config.yaml
n_layer: 25
d_model: 384
n_head: 3
n_kv_head: 3
head_dim: 128
d_mlp: 960
vocab_size: 32000
activation: "swiglu"
norm: "rmsnorm"
norm_place: "pre"
norm_eps: 1e-05
positions: "rope"
rope_base: 10000.0
rope_fraction: 1.0
qk_norm: false
attn_scale: 0.0884
bias: "none"
tie_embeddings: false
parallel_block: false
init: "trunc"
init_std_qkv: 0.032
init_std_o: 0.00452
init_std_up: 0.032
init_std_down: 0.00286
optimizer: "muon"
lr: 0.00227
lr_mult_o: 3.0
lr_mult_down: 1.5
beta1: 0.9
lr_head: 0.0111
warmup_steps: 200
schedule: "wsd"
decay_fraction: 0.582
decay_shape: "linear"
final_lr_fraction: 0.05
batch_tokens: 131072
seq_len: 512
doc_mask: true
train_tokens: 608200000
steps: 4641
dataset: "wikipedia_en"
MLP neurons of a small language model. Each row is named by its layer, matrix (gate and up: input weights) and neuron, and shows model dimensions 16-143. Each number is 128 + 24 x the weight over its row's rms, rounded and kept within 0 to 255. Numbers have three digits each. A neuron's up and down rows have the sign that makes its largest values positive.
After each neuron's rows, "fires in" lists the words (lower case) most often at its 100 highest values on Wikipedia text that the model never trained on.

L15.gate642:118120132138139103140113150142124136144083137170156145097095091116100116158085140116159103177138135145162159126133151132172147099167079109100104176108152120134127142109104090169101139135140104106134159097147132147140106131187120106131143108164153102108142132109115113127111151128120118110141071153143148098113111096170090108102138149169150120130095117147103114092102143140144109107120
L15.up642:139120070197114103112114166138161122065120134112164079105157106183071156108092115076161176136117094142112121167135084141117087112110165152172129131139141118077122135134109143109136128124127100129130117154097151144132128086131142126103135142112105111140093118123148122151149155148154100108134093080089127110099156134122099121138138113131138149090129094105130153151096159123134103117141
fires in: "are", "as", "is", "also", "were", "with"

L6.gate912:141127103125140137099125152113097120182134115165143129145139131098163178103108125138109091101103085115126112106132118162159139093158130124146150093133146073164118130170122155105147153134115135109155092111136112092129141130133155113178148118050136169129118122113142159152073125147148162118179096090102130123115112146112127169133115109121130105157162152148113131103144127115099168121093
L6.up912:152150142115148116127129133086121141130140114145119115175158115096098137101109105197052122109121128148087120076143159090130129098182145145115114123113169129145117145146103149147147126097105093118133079154124156068147153150148141126116145137128119111133144150159131154120087132116138137105157124132128146162095160132105130127099126115142116109186135140113130113071132152133164140099130
fires in: "the", "world", "it", "game", "series", "title"

L16.gate211:120114130107115100128161106136085097165128095143135142084142122123127103120147165133085116161125070099101142127127128105130118130093120124142121134147144149135146134122100100123131135097100081103137151159106165166156121095179179103138132163106179095128141190148127142098159110131125104120134151139123137157110122105088130159081132133119124097111105107132147100150136138117121141121183
L16.up211:110137116135153146170109093146125117153150070103136172121137112142166127100128089121076128141131099143078152116119111098113144116125121137154112120137106152145121151162132106131104090152116131111157098131121182126129161168168139129146206128140126151125104159150110129128137119151117096097127118167131153081114094146147138120107118133176153121108097146136154104145141128102090133133115
fires in: "of", "with", "to", "from"

L11.gate643:166108118100111169101153136133102109123103089159133113123142174097190106096114137153108166152180148158116116149112175127096122118132130163144129131156121110136151145150133064152139103194198110121094115158105134134136122160121127137130128146113108112126144141158113138132093136132141090125114108148143116109135101140169110070119112075163127128123125116127156123109115127094161151140146
L11.up643:148105128151093106117130144114143100122174101101091120125096162115179105162129121152127107155117144118132132144147149141148141151114153114096114111120115093114122115125164178153190124116144114151123176105105111155109096145151132213179107134123150121144129134131093167110123111124130146149105125160121123143128120099136107129127171105116179104137177159123101132143091149200085101140147
fires in: "of", "grumman", "sahyadri", "hydrolagus"

L5.gate469:172108154121157136134144119156113140143156092139108148108159122125058077100080156179106120110121122113126098149139136182090086154105105165106068120156139136120110164133149101140148104095118151108122134105181124135127151145149144110114097136139130101081110122116121129151139114099103106128113100154149126121076129133103100115071156154112160123090159140132134136133152120127103124154102
L5.up469:130115137094162110095154134132149125141152085126125150128163079115061086105138133121144145117105095155079101115096178150090112190135113114156147136116094150134136134104140125157140130088147165140107137143166154131163138136140116108130099115133135133122122080143128139094099087128145141131118106109084147144159139153115121146125106148131148119113102140141148154105159173173136105072150
fires in: "what", "making", "make", "which", "how", "taking"

L15.gate652:146144120142156128160128132150133135118093113105124144098144151130155117151126144174134114124091144150133116133149131119164138123168132147096148120144172121166133146166125135086121134145105113122147158144149108106074120119118101128123146156124138145126114115121106163133146145168153132102163179134067148116145116093127134149105126147127189124112113123157126120136139132148092141124091
L15.up652:129092146150148125102128157146144117170143167102088088101128131154112131158111150165090110149117089132119140155107113123129136113111140120127101122152117111105099125133141139135119136135149084118143093140126120132114179115132164157126101135089131089155167136111153084159177166107097137112123123132092163127112146159127126149131143123113147168145140115095123111105138127114092120185083
fires in: "from", "to", "with", "under", "by"

L13.gate806:122163060116126092123114105120153096109125128095127113131097137113139081118112143109121136128127128172155130138129128108137134107130134128118124162128141127150101106132118090115089087142138148139119119122182124124117139151141087114102169128114116125092169170135090148106133111103176129177164132153155141149086116141103141143098120181101094107098177148111177122106121140135176110177138
L13.up806:125116142108121148121124141134134146140135128115126127104125140168102125119107147110122109096114122096098139074127125121120124104100082158099110173136140105136136114162113112100120143149147113127149132099131129145172079100087128141162104127132134115138112116112110140149138110091122111072115138111137148169163156081099077091122124088141156135173135127124124152136093105075112148147115
fires in: "years", "career", "season", "year", "period", "decades"

L5.gate279:119107099091125133152135137154105114135073155138129117140139133113148161140117164099153133122094152112106121107109124134141127144150168146106112160125113115129113156088132135116164084097133098157079132117122135133082117162152136146102122115132156106146150098156124109120145157122135113134089154117150110117139135137148069198113126139151122137170125127101141126104109125138114097117105
L5.up279:127083133162143126160103129134131147156142166131178143078189151170156093127127163140107077108124152126099190126102133142081120133148168144123165136126101153115136121099084161113128151127128163142117102146177170083109147103115120097158123170129125125131129140129118122142110110121122114156163117091125122115137137062152135127123130117110055151153162132095120115099104149108147104125156
fires in: "county", "family", "united", "democratic", "independent", "liberal"

L6.gate447:119133141133114129120112098140126165117177099119106117126144108158107148116148125124136161135134090179139168110128113113102095123086173082122126162189154137137157174129142144168137120141094139137119127138189130166101147112122101114072143134105102111107147082167155141141113142144101071103132139149077085148123158109169096117124156140139146114131128114133130158130108115142162107136140
L6.up447:122141142114120143092119053106144166175110180155144162106160108140128130120161111140156153101136115177114101162100143134101130143121152120113105109155171151147179123124137107131099088120152110108090130131141145138106102153104146136114100140095042099102112080135129097122117112147092112124121145099083134130150110122139151107126160137145123137094130108149094146134141127164151122101151
fires in: "of", "many", "most", "significant", "much"

L11.gate778:169144145106101128117159123157123133171144139138113138128150104144161132128129125087122119115110117140129135115122147106149158137154120134159139132078108127131138170150137140118128150115118095096146137138124077162052160116162161111075135132150136113138116180121123126151112130112124111088124108140092106108127123115091148163133109118136164127105127136174081090127100129134154124141179
L11.up778:185064144156104156121106123148094110117087122185115110132120126121146108170188144145135171126117130105073150146147134121140107110163132148104121106120122193116159114093115127137121092116132112105102203134141180184157159147129134174138081165106114135126147151116110090094124154135127167146142089175114149129119124132120193117137097139110151156101130148117132145114148075084128088158122
fires in: "with", "between", "only", "both", "by", "to"

L13.gate918:101145122148116079162119137162136124145142201139112100110100124087101120123114153150104128090144138128119126157135164127153137116118140149113122138134115151119087129132138123094163112117114082135127091094132170119107125140116126125138102119136082139135105144137119147160114125166083142142111147104107117113149158100122151132146138083135118084119128105163139141121132153083156115179131
L13.up918:113160121133124154123091109120154178111132141120126150123105126148124160131150119132142140163117081118144132174095118129111098151163108090109143152140121086092115116121152122145179095129106136117142172162132104145166076121132106146077116107143156118118172093126149104079104080170131167117163124187133118138143108111120119081189152143149105127177177118154110158120142091142167111113122
fires in: "may", "march", "january", "august", "april", "september"

L15.gate820:136093113099097124117135158112154105096127121087093134120098093149111128137153130131164123154160132139148135120131145144124132154108111109154117115103147121146161142130143126127109142119099124120158119136141105115176133102095115141133125145159159118121140100121157098159225135130135117165151131134132087119124102147117097082108143108079149148129127149087111131142115107129097157104097
L15.up820:089111172079106097121110118134121098139104142108102111164119125136100102117139113114095094145137145131131089120158157162139132072142134090162106128124160157150155143120142134133126150119118197125103120122150114131127139141158120084093125132160137154129149140111100167132185119153129073119114122128095106107102120113094132119122104153129105135087143142137122115144145088150133122122153
fires in: "there", "they", "as", "who", "which", "you"

L5.gate497:157082140125110157114133138112135120161114089174164126097137080113192148127091176120125122106114146112151129109125113134171145126174124131123141111127099117111126111120154167083099145107105097184133132121090124105144141142099123160087107139099144079143117144146102095149159147135090148128114146175102145111148159069124179142123109154131129138099136109096130141130111133124134116121145
L5.up497:132121143127144102090126089178135133155099128114115126151097147089134086083181139088136163138104183163160166114131142131079128128093139126131117166105125150098122096144185108121114132089160101130153140112101170088089073121148108147137111126106137118084159123139142143128112119107130139140124101046130172091126119083114131099122126129119082128120129088149145144111093149156146154126093
fires in: "some", "few", "other", "time", "of"

L13.gate511:102122070157138139149164124172120145165122109111087133137145125109161129150131142140104098108098139110087114103134103106131135127095124102127121185121144143138132040129105144132129108114165083121153138158099134144149086098087122097139137124139158115150152084141120158114143156094087130108132159125149162132140179136119137110134169138169145128147148106127167117089140116160106072125138
L13.up511:157138073130139152105117171118152133130133113159142116143100131137149071145088124100083109098131107134143154157141134135146144150056117138151141138085104127138105113112121101138119117116147156129094079117135126124116125137116108109122106075161156147117139099128120114119158121111116116120142164103111105095155127141099119144122148123118181124145119116157121135146159085138120109108124
fires in: "since", "from", "of", "time", "until", "between"

L10.gate694:109092106130143133143127177103130140136113110117156131091128106107190123130149150124101150123130109105131178135162136112129144110113159132105121148167144115099142142087147157160119094151109125108152105107153171123152150100127124112163120072125131164144159125102116136133134115146118091122145121158130114094151131101115166112102136138141113100162121132146129124154128089113126171151173
L10.up694:116106133140113139115127094106165167184101099113113130144079177153162155106141139178154166129157125165117107119117145116084143168115144101138152137159144146147118164145097086098124113111112120124114117145165114118145140121094111117154125079142131151133145161139147159089108134109124104119114137134134128121142141122113145118128129170113107138175105164138093137100126111153181131119131
fires in: "him", "her", "them", "of", "his"

L9.gate214:126120148150144133149165121123088095103135117109101140096076122155077135143120174100121141151066136153108123175170130111081158132144139170126126090127102153132108148148084119123122131154097128135150154142162118124094104120144120119171153134130122120150144142111102126097111175146121105137112126144128121134113131162098135154141144138108132141100139084100131107121094112110157139187101
L9.up214:092079129162153144144160119167108152085136170134105146114118164170183139115129168141125094121143058124153137150132092118113176105125177154144095133135147129112124157152150072109121129096126099119140160117142151085145156160119113148121163112121129148153164145106118116101125112130144119142119100178121136101143133165134161125132157134123118152120098136130176115163139123103153124109126
fires in: "by", "with", "of", "from"

L6.gate144:146096146121127115138143170118119123105159098148117112127156143094101134097133136135143140122165093135142131094130202174136160138106102137190139135178146135163149185100137131136116136119104151104131131116142139086102181132118121155178111146158112148149136098131167156140090166134110099108085126109114180143106164153121107133140158139153151143177164133139113141154095156159120071097132
L6.up144:151099156123162109141172131119151121132154111111112104143134153059091105128141113140111145097173110112136144098142135138132143093143153105170099162151141079131145178130121128100089144087119131139164121118116155123135167141120140137146121175097108104139152121145171140182095118151114129132106160132124152098158120118132153084131141154112150158177180107127091137124102172145125076137116
fires in: "it", "re"

L11.gate788:151099116099101126102125118140123129133136111084126130121111114151122095122162143129080152119129130131131172116126100112126151108122123167118116139132127093160091190134126124145100122108179109139133106085148120157164126122116140129110144113092141129149142101125162119159150110143110164078143127131114096115153129166142127126158110118124149115090145137141098153140131096113111092121156
L11.up788:145135092138111117095102111119136118164142173118151164116085150154152149095152127127127169155101175101155154127119109122158116164123149124109127118127127076134091129123167141101083094113154138059172139079149070138115115119138078165136151151100107094163155141111119126136152143100102114111130173133097143169105142110105133133149150102099122136130108148106089110087125149125108127127140
fires in: "was", "played", "is", "been"

L6.gate117:113078108119118121130143136136114117153142124113167085082147137147105112160124125126129134099078126155127168122107140114102108150122109165084092117065116148114148125135118098174153107128130128129120108113166097079122098160124130120115142125161122122156157130173154117128104124109140100095111135113131111107149099154092138138119190130160117114114118130162168119110167140142119090114142
L6.up117:115123095134118150150116110142113116134155090110159099089146155122134140133114131117118096098101114170101160120144133102141128135108096109121121116109122146118136137077138105184107110136142140113117110083139088122116162122114137118115123128142101126132142134150096159114106150089157093115111158164128088079155093213149133165104171108168117092140117124183128120112162115118110077155133
fires in: "called", "as", "to", "the", "known", "of"

L10.gate110:103105161100097185135111136127089087179100096131127164142101105160092169083137140143089113109080123133152100110153118112143107145132108063114116142105114162153139127143124127146121145147082123121112113130115104171162081116103135153121142113169136144087135085102127150127093154116117107151155149136132129124143135122173115056129118107144094134137110143140157134145116097105176128115108
L10.up110:102181164135174124088115093081157161156107098133133109139130120128118158149108163073125126168128103122141135101119152141106111129115124135134143152116167129137136129105125116178138127135117137126108111139138123138154118117199114152167133147138153081135157108092131110120141146149085137151111125136144116133128099107127103110151122141126113175138108104110090138096147129129144153155138
fires in: "of", "several", "there", "number", "many"

L5.gate536:105085103157094124108135088173122140126158137107122131106075169159122099112145134135147100142072123170141153127156154112136133103086153135086127145127114130151069128083151137154118111155118151165126133155113154125130095165164148121135133141123131113090135124106111153070105126147141115137089116132112178163155170113113141137136140186120175070177100096109136130134108123146136136139146
L5.up536:113076100135141121115172103165126129127130120112118133141099131105125110127139144131127123148128124111114137125158142125133115106111141142130119138102158120134097138110149101152121125116140189136059124154134166107141098180168127122127109145150165090092135119101143180058087128178144163130098128132113124121160176115105105138110133118124144107162130157056131151146102143134134098101156
fires in: "law", "code", "policy", "rule", "model", "bill"

L15.gate672:146095084093156149172155124171104126156123107122135124130091097124107091104081113155139141123106158111114142120168107126097114097138106128104160137153174142082108137140107120176113124155137100168099121117154117119133150131146127096186142140113106147081181128118153112140147099127138121145100099113080119094146141131134128096141135155141105083115116174158160156086109121144143087193131
L15.up672:113110153148118159145106125140125163170138131162107169122144166123090104142118137153111143149088159144088132166137109146093136135128158112056126172119125109089132134118098100183150115145135140145119129143116115121113112120130130102163111113153119118166160145069140146147161119159162105129129091142086141179122120122102134155120084123143098133163150138141150140118122116140143166181125
fires in: "in", "as", "of", "through"

L13.gate900:113108098175171170101100145132165128132112110160152102130096141123126115116094126130142154105146099145121118130085075107117135182155112122142140133084163142167143125119164157148130104121157142118115164110119135118140127090117165097125125131140150176129168159162150116120125136123117162128121164152149140107116142132127114111131133133127151097117113118138165129139152160104097150110169
L13.up900:149142129128104096157140138104128160120103154109168080108133150145127103115132139115133130106177133155113111118119134124144086157109106121136106116109145123108091069121111154157130099099132158136089164117118094137132125143133096108153062165162118144141120162156124141096140126132155143149177169135118132139154108124143177111120139142059118132105149113156147116139144121154110079142145
fires in: "that", "and", "to", "as", "who"

L6.gate30:122122101159117096174144098134124148093117107114103138120147108111099110119108116142167142144129122154172155125184109143147146115131126068133089096100137133154098132191156140129168146116144139104109141108160135100119116082127142141099068147166135137099117101149154152114118169071144133177131157138105123132109171137122141071099165180148093117094102164135105091098106108133131133140118
L6.up30:142125145153118120137070107119141107115126136097152147111162077098144118161114120138141120138131106150111149143152064149159115137141134094132123080103121110117113105149155125150149174137108171124116115133127113151151155108102128146135135128131153158148130101130137140123095149093156095181095127095111145192136203109137131088135108167140115179086115144117152090099116105148136139113125
fires in: "as", "back", "up", "considered"

L13.gate575:141105122065113133109129144121132168116103150148088137151098113119145151125139162159095153150168107171130130130125122136126137138110160140149121194155118102055137143118133173167130139080145169134105130140150129160114122100140158116123136090128132148092174106108130125138118125073145095132099171124139111104151080148119089139121177115114118121131164122104098114174159116134080146146133
L13.up575:150148103120132130136138123112101168162149132173129154135112132136129157113135142127138146111105125117111119111103141133140082132124143111170100152163190129098122165128127133142121114140145149127136158140118120107151160097138147130118129124115122133145160090136156127047162144141151142109117116123127142122119134147128156088183139158133123091078198151084122135092137136134143143097124
fires in: "that", "of", "him", "i"

L5.gate149:142133115145177158121150108138137152110162143106105137120111124142077172172140158122151121093133135122174081127147111128145117149097132127117117148131115151119152141149138137140142127156106123110118100125098137128130156170095130170145121112085098156127145129144122060138081175098119088123094154148147089163134127174098139103089139187103111095108173091186152112178144103112106192127122
L5.up149:077129093126113142104122104128133098088135124150139114092094087150133156154147123147143177076119147155115113145122136132158151153138163151124139117119129126142128144132145075103125116094140163119158131160189148095130094172077134201087098106146135123137141137133154159116119092117158127151147121126109112102132144151124096145122138158140145130118133139120125112116102121146123138139137
fires in: "black", "white", "red", "yellow"

L15.gate754:123111108146142138122124139185127095142096132128139118134133167137141144170091164173148140096119123137118100128168118121130134149127116134125136143108140144146125160131143141184134090129108071115102133145111124154123120156089121072108127096145083100123111143101100103156134143125174115097074107115125139099144142101139129149135098102115087140149123108122135095136116112126123072118118
L15.up754:095118167118094137128107157140106127135107160110123143140138108159158114112176137170129123128137145161122144100127146101096140131139149122133145130167116108145125160133134090091128111112125119127146148125062116116115148161143135127147127103133116107092188109122145112145129111113107125125093220146101172179110159104108130110139144120099150114108108146155087098126124194125159079106144
fires in: "been", "was", "first", "later", "being", "received"

L5.gate135:139153158159110126132170139107085134094162172113122088136141087158125121104127105131095132108153120092156098138123135111138132088137145157128150139138115119140077157105168161101106120124163091097128104156131047115122182125154115167172081090103133121125106182119128139107084112132111132139128106155185147121179104156178136144147117117169132136121094082134116146113160121152128113130116
L5.up135:142130148134169105112177165071122108137140125146120079182140134100097153103173100124113163109141133130129086124092154126117120079059150133130082144123133119117087123116131145094103092120132088085122132101126087106125118132174127139146130131108184104133129159126103128093112139144099117109137097126160124124161108119133121120121114102112099143113098102123119121120134139135151121159117
fires in: "of", "up", "back", "close"

L17.gate601:111125113104112159104128134155155148115180116090093091131124144157091137111185147101151130107142083083117129091141102132152092082145150115112113129087089090143132128113127123126143108132150128164162152171082126117157159140103084137161160095081119150151137111120116119158133148128152079135121135145106160183124064178110119147100126097138104129126087105171158102136130147119136105112158
L17.up601:143146159191092131125105133117133105122111113120131107121126130116146138121130120175135102135113171133151125076107122179151136123104123154096122127120123124098159094128139124161113118183125075125146110140113137127143147131157115088153137141148115138143145089124123131135145105119160113096159149154146199109108136114141114116113141124137123127122050151113111129154109111089153205165142
fires in: "the", "of", "my", "as", "his", "to"

L9.gate576:101109118105132108122157144186095129127126110146102082134104114120085124136143116153117119119118101137119087115090126136101111117164072126070146140114155132149134133128164086121134143112139160075146190085128140139127097112118118108117146117130085151116132146128172143076105097126166135120113140151153120127111152162116089104105151116089113117163153131092163139119163117121154131151101
L9.up576:075134077118124161125177137144119132122130115109137086124133120167117136073117162175142125133106118083167104075111124144130089154118100161099174144068136114100123128120147097123119104158131154118117166116127116106107103095113112083096144184133115099111125128086163152094090115152147137099102109161136116141149167123167125093109141137111135117127132180105176136164160147121139114101144
fires in: "district", "year", "role", "rank", "position", "season"

L13.gate498:151128143162106100133130112161082151159175097124122182144119115094128151111129082138127180094095161139102137154153186137156132096161132153146110114106111177140130094101119138106107127139108141114090116126105164154138135103145175156104083143137121114165163129136181117146132159125137132102119151117102156105119121150134152094178141144113133120110146091151110105121104130114110089129137
L13.up498:129115112127123117147111115124102142149129119109138164109079148140138105157117164150114174100109118124146133124147162145106154102165127160176150170147146171119078116147108135102162120154117170104134130136129123163156154111147148115122118113159104153150136171103115156147107135101139160109127132094166130163120125103144139164080049104108137168121114108128099146124150127107130115115147
fires in: "in", "for", "the", "during"

L5.gate339:105117150119165159159107131144128159128107156127156147102088080106148121144175173096133096157129112089149134137103116135154136115142145151129186125129103110138101110086144071133133098183181113132145139086130141163144146141102107096144095138143120107133113119119104106147139164177108140138104118082145111137126148136104114129158131079131135131121163132122139130132130124107112149208130
L5.up339:122120125150116109144155114139124135118123142123136108146126167128100108116106099112124128112111096085129088127132160127102079174112120111131148117113156138089144141095127169124109097121109097119118098099139145142152150120151109165103151147129141095149119127122152161128118126099095137104126130154124148158128122159162122118134166079143126106111099090167128151185131098089150113155133
fires in: "of", "september", "december", "there", "march"

L5.gate155:121127130126116153105159097147118163095126163126118100128101117122106130146143146158181113143110114076116113104133141097152136116151126133103133119144140088068113137141086136132104123112105163121105078111131123157173102096135151165130085110127154129136155162134170155177127132144091144109154144134115118118151079139125103181100124143105136131106115131125148129112130124175189116091114
L5.up155:161114109120141150153119148114088108151102133144107127106135161114132167153112115122109131158142151146094096143146099112147163118105125157134143138123143130116113121124102103154126106042121136108161122118114131103169100132134124112139137090159123169124194144137131125187085165165129136107122095115112145111135120114105122137135104158134120132165114108165107144159117134093094154137156
fires in: "also", "before", "eventually", "therefore", "subsequently"

L13.gate629:116117115138119150116117188155157132146090118113102082107173093142106168124153090139170112114143098143128125122133145161143147108136177181142110105118103119167104126103145128119123109088128074118122125162127123142149138187121163137151114118110121115149141094119123101068123166102131133096088139119109150136105167117095149134122148130099124147118135107176089067115131149144116118143135
L13.up629:100141093136113165161149160109122153164104179110124124078101149148089156134148144122143100165146097112148129134132155126164105090142085120156129150143110172112164134082163136144119090116132149102131149111091112064124113116138113151155190101154129142142139102150112136121143104106141095159135164160092175152157101129099150104120141088165127133117135115132120075160097140100125129121129
fires in: "in", "to", "on", "of", "being"

L11.gate572:140156157180112139113147118125137148132100135149122084132178088101145146118154109102146138174118132163140123115106118152137138146106132158130096168083137126126127105122123127096110169139161099120154097114189108084147116111143154140136132141142173165108141094102129129116111126163109088080122077108119146094179119121131137116118131157130134128138124126157115118139165159115142120103134
L11.up572:130119119148137074132148134178157139107141115136141143159166114091135137124099112093108167081145154108120104122082176144101115123162143167150125105137155105128076127128128106137176102070122100076138150151141138136114137164119129154129154125159136127084095119123101147113162162102113130154126102123105151058120125163100110168132132112143111114127133139098174130097126137138131172135137
fires in: "back", "of", "off"

L10.gate1:149134157097122145159153149122124104115159126141141090144158121125132131138149130133156097113104100179155147163116072128113144113159121181155139127114140158154158121084098140171113142072140112114137118121169143116121101113106134156131113148142152122090153169076141139140130156106114151133101173108119070131165118168135144085109152099166110152125108108121152147132140136128141163113114
L10.up1:123174136151133150124155135111137130085098106118154111134140128133196105089124151204102120139146081128127122146093119158195140141116116122101108150159121117137118114115112152158132141153128112104106105116127107103118133149126127109159120104132161125129114121097092126112190112148153112142139122110134075099156119117167127072135125091112112126144125147124160136149174148140120153096133
fires in: "that", "such", "so", "same", "to"

L5.gate411:137124140117138153126128133183131149107143149144145104143140108158164174116143125149128158119126148112137143089087129133134138138169159111061182121161148117130136158088155117127125108180133120171121141124114095150136154148129090159139147132094118131097121097171092153118124155130124132108105143141124106171130129153110112145146153141091110175110106141126162119146140151118109151120103
L5.up411:107128184120142131075134131158160130156106158123078129093151129161153118111138148139120162152112144130163136156150118136121086152141133126111146125141130100117169138141119084168107108164147168127099123097126109130092131179147155138148140138112154110101165139140156143112124108127129125143190100156107141117105100143099130137119152172130154156117131103113130116198156125133081145122060
fires in: "black", "of", "asian", "white", "african", "sports"

L17.gate169:105141121097107146090114112150132108186146145134154097178127102178070137104153134124128149083136157117137123119130093170120114095147149108106122116110121154087120128147103176119096142120092123113101140138116152156137097091142102088157133086166131193081122171125144130143149144135155138132109106070142131133129122139120132163137191110137123136116106113143139144109138133140159104097169
L17.up169:120142130116071144151151133183092108166080121150142120141153184133111148155141146124145138122123123151130131159131089166090114114169131079094114156165154144105118146126123113102099122141149141121118132098162170105166152161143107118161109147126130166139143098138125144135117166131103112125118075128168141117097135162111113131109136157128133110102130160122079134134111152131166110113169
fires in: "as", "out", "west", "re"

L13.gate814:154120113142119092114126128131153142183133077134140092125126117100110115148183100125114109166092113090128146124173126117147122151146119175140103142134131129129140159135099145140150161124059180095149111139150168141145139110140163129137155165156116139124163124133106126123130088122075108125139134110130169105114094137121146153134159107154120134114139067171105156144052126114114084124130
L13.up814:135129142164137135088145163135132152147200120140146113134133154166104121115131131159113065120188146126139153086123116100118142127154129159108111080148086142176114172120119139122145094118189097132129137107094158134120097135172134128129135126113130108105108138125127131122097138117126108109148131116117125121111161112129130120159119134154128095142140127138169139148101177143124108092093
fires in: "of", "to", "should"

L5.gate767:141098129100128122143108112093128125105099088123109115133170093152041151141130142161152108132131090139148097114149149145119109128105136132131107159170118126141139107098117113132153138171088028161117127143100161125139124175129120126148098133138139101066204087100149139148129120091092144123131111143111102113117125138149118121157128118121102123142114118061127138095120162100177111135087
L5.up767:127133102095118110088109120124132122134134153124158136166156070103102133122145157168145094106136123142114144123116164145128145120138083106129143163116082113126146119141118133126149116155102103156120092146145172144081085134119135151100080142121166130175139063124151113121148100133132107143075121135134107116069130120133151088150130098147094131127114078122102066103159130126151129184134
fires in: "of", "several", "few", "many", "single"

L16.gate539:165087114122162127140099178160106138141148096102133106114124108143097113124108107136137117101111165114144077173109141161130166113117134096138165165141150155139115141132138142144120190122109118057090137078156144144122135156126128116116136126096139156130147142116120118091135129167161136085104153107144120123100109105087145118139135142125143155141149094118130075088110151140106111124117
L16.up539:125135095121088125121149153137153099115134138132114130113139105110137136122172151122135156116132119115113116071115144140137102126156141146124099131166148113126141136114093144110176128127128083132138139117136128147136115129103135123139145100132142131082128148135102123143153175144103091096151138139113086148092160144089090117076140113095168123094109133108152111128126115117138136140107
fires in: "was", "been", "be", "were", "are"

L6.gate131:172095106153096110166114165183116120159164094118131129132135084098162148137179150121143123157138112169131126120111126164165141125139098152115126107092121132078126133102138104124085173106141137122142107144101123119135163116138147125111125090130094177163122095136157098153182130118120137127118110116150115127096163106118091137101133110128139119114129103108121111105116138113116162102120
L6.up131:154124150148156165128150118122130144121150069100088138141150142104099136077139107105124150145115107181071137115107140142173133125169077121133136112148158140132113116069162163143124112106152141142122187159143150113153137103119098114149137117150142147114122103111129175121149151098075137142108149116078123181149153165120137121094141181127141097115152121157136144132147133119105132118114
fires in: "as", "what", "which", "how", "where", "hat"

L6.gate884:118135142138132101178133141131126112155128122144155089140126106140072142088098113124133139087134118103117130128130064108092135139131159170135115146125120140107121180112169159128157127115116150155136113128149118119140131114103157155148134103132144164136139109151134104074101142123126119088116142123138115177113146178151141114105143174142123128098074118150174107132124083124129086113100
L6.up884:101124105130082156124130109103101131138162130130152217106126095110088154145143105107141136161131114109130156123132118179147101141139140074071160088144130089133139135160103127129108129110140067122114118124142131103144118116099142140101134107107160135139134083131149141100116158131163103089118102101148142136111135133151141182108132129141159142150120094144120166118123107135121123143109
fires in: "no", "as"

L9.gate291:138131116116121140157072109144153128139186073163143098126133134112097119154124139065140160100127150171126125144155166123187157149147142133110143141112137133079100124134141135126081146151119103113144135078140163149132171154151149097125114124122125133172114124112103125140132128113078124156080100142146155136151132159113127106088124136151120160169133114147093159106127125168108121160105
L9.up291:121103184159102118120113121092151155139131092098123132149145126143096111166140144163125154151127174145137140103150155125112112130104148130111096157126147099140162123119186105130141142137109127153164075102144163130179169154167151170109144132135105131100133117122127119132111099122110139155106110137136111103128143133135125124111179124110142111110109084137126157138103090160126131115087
fires in: "some", "more", "two", "few", "de", "most"

L13.gate329:073089141129151133118178116158136144141168090130142155166134144128128111151126132106121108150143138077134116117115150138128155154130112110134120158165125103141172129142103142104160130141105075069178094110138175156099128114186119121138143121134106161122156153134161148105153140136140116128169125105095206132149105107133108129147180134128116105138087122129166118084123110113105083113126
L13.up329:138140148120165094107102112153145152145165091137128143093119122120127089122155126099104131128135141128198122127116126125093114093107102158095063164136127131129134137143117087134134124137154096144125143111122181137171175156121106098124143154136139175142155152142142128122122126154118117123115106133099145099102164089100149123115116148114184138131105135169100140066164104121147137098070
fires in: "the", "of", "between", "both", "into"